Weights of a small transformer language model.
Architecture: LayerNorm before each block, learned positions, tied embeddings.
MLP neurons of a small language model. Each row is named by its layer, matrix (down: output weights) and neuron, and shows model dimensions 48-111. Each number is 50 + 10 x the weight over its row's rms, rounded and kept within 0 to 99.
A block is one neuron, or neurons of one layer that tend to fire together. After each block is what it responds to, as a language model described it from the Wikipedia text at the highest values.

L7.down9:64 43 28 43 57 58 60 41 40 42 50 46 46 42 61 55 62 37 46 35 52 64 42 33 42 46 44 44 75 53 49 33 50 51 54 65 54 38 49 57 48 47 46 40 57 49 66 32 40 47 39 49 50 48 56 55 39 38 56 69 55 62 47 54
L7.down17:59 52 52 46 39 41 62 52 50 83 67 45 45 54 50 37 59 45 36 45 38 46 59 43 45 60 50 35 59 58 64 53 72 47 44 48 72 45 51 34 56 43 35 40 54 54 61 50 39 47 58 32 57 55 52 45 54 40 36 45 44 45 42 40
L7.down375:47 47 42 53 49 43 50 38 50 50 58 40 48 53 56 53 48 56 47 38 53 44 38 43 63 57 77 51 42 57 60 54 38 43 54 48 46 53 41 58 41 46 63 67 61 38 68 39 66 65 59 62 39 54 51 59 47 41 47 38 49 67 33 53
L7.down414:39 41 47 35 46 58 42 47 65 65 69 57 58 55 56 57 59 36 63 42 48 63 58 43 61 40 66 58 52 62 44 44 49 62 51 58 58 44 61 43 45 56 56 48 69 26 39 42 41 46 43 23 44 43 52 53 47 60 42 48 72 57 26 51
L7.down795:71 48 52 53 61 41 67 43 48 49 59 42 66 38 43 41 55 40 46 57 50 57 39 44 34 36 47 34 52 55 52 40 45 52 51 38 53 31 38 41 60 57 35 48 53 49 53 64 44 46 44 53 58 40 50 36 33 49 58 55 52 61 54 47
L7.down810:58 45 57 47 47 51 44 45 43 65 62 62 40 54 41 44 58 47 57 42 46 54 63 60 57 61 55 54 68 59 49 41 45 50 50 40 53 49 53 54 45 53 59 57 64 38 47 31 47 41 46 49 35 49 53 46 58 41 45 52 50 54 52 58
L7.down836:28 83 61 46 53 54 54 53 52 44 42 53 49 52 52 44 45 40 43 42 71 65 32 36 57 44 63 33 47 51 60 38 61 56 59 50 47 52 69 30 61 28 56 46 61 50 59 51 53 39 44 55 49 42 62 34 62 44 41 43 60 52 37 59
L7.down881:64 45 50 55 52 25 62 61 53 42 39 65 46 75 55 63 48 48 53 57 46 41 46 40 51 47 58 75 35 56 52 64 62 39 38 63 50 53 58 37 46 74 67 46 46 48 43 59 47 63 78 53 42 51 39 51 64 56 42 56 51 54 55 53
A lone first-letter token (K, F/f, G, W/w) beginning a word split into pieces, such as surnames like Kenyon and Greeley or words like foot and frostbite.

L7.down83:68 47 37 52 56 30 44 62 51 54 42 59 55 37 64 35 54 54 44 57 48 61 46 66 34 57 51 29 53 49 55 59 62 42 51 39 57 28 64 41 43 52 45 47 41 58 41 56 60 49 57 52 32 47 65 34 42 46 53 46 52 46 47 39
L7.down98:72 60 37 48 71 60 42 43 43 51 58 49 33 61 55 42 44 55 57 43 34 57 47 46 58 60 44 30 51 37 56 40 46 64 63 63 36 48 60 40 41 65 48 61 38 29 45 57 50 47 43 30 61 40 47 41 48 43 53 48 55 50 43 67
L7.down220:45 56 50 42 67 41 46 54 58 44 39 50 52 58 59 59 60 52 43 48 31 49 44 51 37 54 42 36 56 51 58 57 42 39 50 51 43 48 47 42 52 37 45 46 48 50 42 59 67 39 62 37 43 57 50 26 42 40 50 57 50 58 42 56
L7.down251:43 43 56 35 49 49 44 49 44 60 33 44 42 53 36 60 55 44 48 44 64 50 56 44 53 45 53 57 53 44 53 47 40 47 63 46 46 42 42 42 45 53 55 56 34 64 52 43 62 48 38 56 33 39 58 62 39 51 31 51 38 50 45 61
L7.down344:51 44 46 33 48 61 51 51 53 55 56 48 40 59 61 50 55 42 63 63 47 41 61 53 64 29 51 49 63 61 34 56 50 55 61 40 51 54 58 54 44 45 34 42 55 50 46 54 44 56 52 43 49 54 54 53 55 65 53 53 50 42 44 55
L7.down471:64 40 39 50 63 34 50 56 61 62 26 44 53 35 34 35 50 61 49 62 43 62 48 51 45 49 32 55 62 38 44 41 56 61 65 56 60 47 64 30 49 31 44 45 49 54 71 44 55 44 55 41 39 44 49 45 58 39 57 41 47 26 59 60
L7.down494:33 46 53 35 47 57 45 38 41 64 50 45 54 63 63 39 52 38 43 64 56 51 65 31 42 56 42 58 52 36 53 36 41 46 41 51 29 45 60 60 46 54 37 45 42 35 53 52 54 53 33 62 45 49 59 59 34 78 53 37 44 72 34 35
L7.down908:56 49 43 54 57 50 48 30 63 47 59 47 56 19 44 43 65 36 50 61 52 60 33 59 56 53 51 39 46 56 44 39 41 52 47 43 45 42 71 47 46 48 73 59 40 49 51 49 34 42 43 44 54 49 55 49 47 60 59 49 60 59 50 41
Periods and closing quotation marks that end long, clause-heavy sentences in Wikipedia prose, often at a paragraph's end before a heading or The.

L4.down119:49 32 41 45 54 37 37 32 37 49 28 29 59 43 42 52 53 47 43 36 41 52 56 56 40 47 43 60 51 39 50 26 46 52 47 56 62 49 67 59 58 57 54 69 54 53 56 36 46 35 53 55 38 44 49 47 51 42 54 44 53 51 48 54
Middle pieces of split words (di-rect-ed, re-ar, re-ven-ues, follow-ed) and periods or quotes closing sentences, often paragraph-final.

L6.down27:49 61 58 59 56 35 51 50 49 63 46 49 43 58 52 61 62 28 39 39 36 56 46 48 56 65 60 50 36 36 46 53 40 55 32 28 53 45 51 37 46 71 35 67 61 47 51 42 54 48 50 35 54 55 36 46 50 46 37 57 60 67 57 64
L6.down243:50 41 45 53 55 47 49 38 54 53 53 68 45 58 64 66 59 46 56 40 56 41 56 52 38 60 29 45 56 57 45 39 42 46 38 58 50 68 38 63 51 31 39 57 47 56 49 42 49 48 35 45 48 37 60 67 32 62 52 60 55 40 44 52
L6.down261:71 54 49 49 55 51 50 57 49 44 54 60 64 57 59 47 76 64 51 57 35 36 61 46 58 35 33 52 46 63 22 65 60 56 33 59 45 62 54 45 38 57 60 39 57 68 56 35 63 61 55 56 35 43 43 53 58 52 36 42 45 47 48 58
L6.down373:57 48 55 66 44 35 55 46 55 55 64 38 44 44 65 39 43 50 66 56 41 50 45 59 48 51 66 43 42 64 59 51 75 49 40 41 51 61 55 37 64 46 64 54 49 51 61 47 44 51 53 55 38 47 57 61 49 25 46 45 52 52 61 54
L6.down574:41 55 38 40 61 44 53 54 54 39 58 43 75 48 59 54 47 39 53 60 49 54 54 58 44 56 55 66 49 50 56 38 42 56 53 43 56 42 34 37 41 67 27 52 48 49 62 45 65 58 55 53 52 55 52 56 42 45 75 54 39 63 53 37
L6.down675:52 53 50 48 55 58 61 56 44 61 38 45 56 45 57 57 41 57 49 45 51 48 49 42 40 56 50 56 55 44 56 48 42 40 61 57 69 25 50 45 43 53 68 52 49 57 74 42 46 49 52 57 36 59 62 53 37 53 60 46 61 50 57 35
L6.down849:53 53 57 48 66 44 48 33 25 37 32 70 64 54 71 46 65 50 32 66 39 57 54 45 55 48 53 63 56 54 59 60 55 64 39 50 55 48 38 57 48 53 58 38 40 60 49 37 46 48 61 48 42 54 40 44 59 59 44 45 67 39 51 44
L6.down988:54 47 61 42 58 48 50 53 60 65 68 37 66 48 33 61 51 74 53 46 46 66 60 28 52 50 46 50 46 52 37 47 44 41 52 39 40 47 65 33 39 58 51 73 58 58 30 65 47 62 68 44 63 25 40 62 58 65 40 66 58 53 51 62
Fires on a split-off first letter S or s that begins a word, such as S|he, s|chedule, s|ide; K or W pieces do the same, more weakly.

L6.down63:70 56 33 33 63 60 43 49 58 31 54 27 51 38 65 56 61 50 74 59 44 51 54 50 46 36 58 49 46 40 50 67 61 56 50 49 27 30 41 58 49 61 47 44 39 62 55 45 42 50 56 60 41 50 58 58 50 39 51 54 45 38 64 50
L6.down207:52 57 57 51 61 53 35 39 66 43 46 53 42 33 64 67 55 50 48 68 58 57 41 48 53 43 39 54 41 72 44 53 47 38 50 52 43 64 72 39 44 33 35 49 54 72 50 48 52 27 44 51 44 52 43 55 52 36 58 49 63 64 54 64
L6.down488:62 46 62 34 38 51 48 49 36 65 37 34 53 42 45 44 54 66 61 62 49 44 48 49 41 42 48 59 54 52 60 34 40 48 45 33 62 43 49 60 50 46 36 58 48 67 62 48 51 45 62 48 47 64 43 35 40 32 65 51 42 39 55 59
L6.down531:38 48 44 57 66 50 44 63 46 51 43 39 56 71 42 46 51 62 55 46 73 39 61 43 67 53 46 40 63 51 42 53 59 38 50 53 56 58 59 42 74 40 28 47 55 36 52 53 66 67 46 41 54 59 43 47 68 47 51 55 28 49 53 57
L6.down633:39 48 47 56 12 57 41 41 35 61 64 53 53 61 55 42 53 73 37 56 68 48 58 50 67 44 52 41 57 53 57 47 51 66 51 41 50 49 56 51 51 49 48 49 56 43 40 40 58 42 49 46 44 57 33 42 39 54 42 48 38 62 58 48
L6.down672:50 31 59 48 51 56 55 54 64 43 40 53 32 39 51 39 46 40 42 53 36 50 71 54 35 48 47 49 59 55 70 55 59 56 44 36 36 49 56 53 69 51 46 65 48 63 55 56 59 49 48 35 47 53 62 37 49 53 63 49 26 60 52 59
L6.down679:29 60 50 52 38 57 41 60 61 47 41 47 64 49 71 51 34 45 47 58 57 45 35 46 41 50 41 47 51 67 53 46 57 61 55 59 39 34 41 61 45 58 57 45 41 66 49 53 47 28 62 67 62 56 48 51 49 62 72 49 52 45 48 44
L6.down835:47 61 58 66 44 31 47 33 37 50 56 46 40 57 45 56 45 65 39 63 74 47 58 66 42 63 62 47 69 47 40 46 47 44 52 50 48 31 35 63 33 54 54 33 45 68 56 46 54 53 52 41 35 47 33 50 47 31 35 34 37 71 48 55
Sentence-ending periods, commas after introductory phrases, and clause-opening words such as where, when, Nearly, If, in Wikipedia prose.

L4.down270:58 43 27 37 32 47 51 44 57 41 60 45 60 55 47 35 49 52 71 37 57 65 49 51 44 60 61 37 46 56 55 57 68 58 67 62 65 29 73 57 51 45 59 39 44 44 41 49 46 57 51 37 56 50 53 28 25 51 66 54 44 42 42 44
First token of the part that follows a given name in a person's name, usually a surname's first piece or a middle initial, as in Joseph G(leason), Charles W. Styer, Dave K(ingman).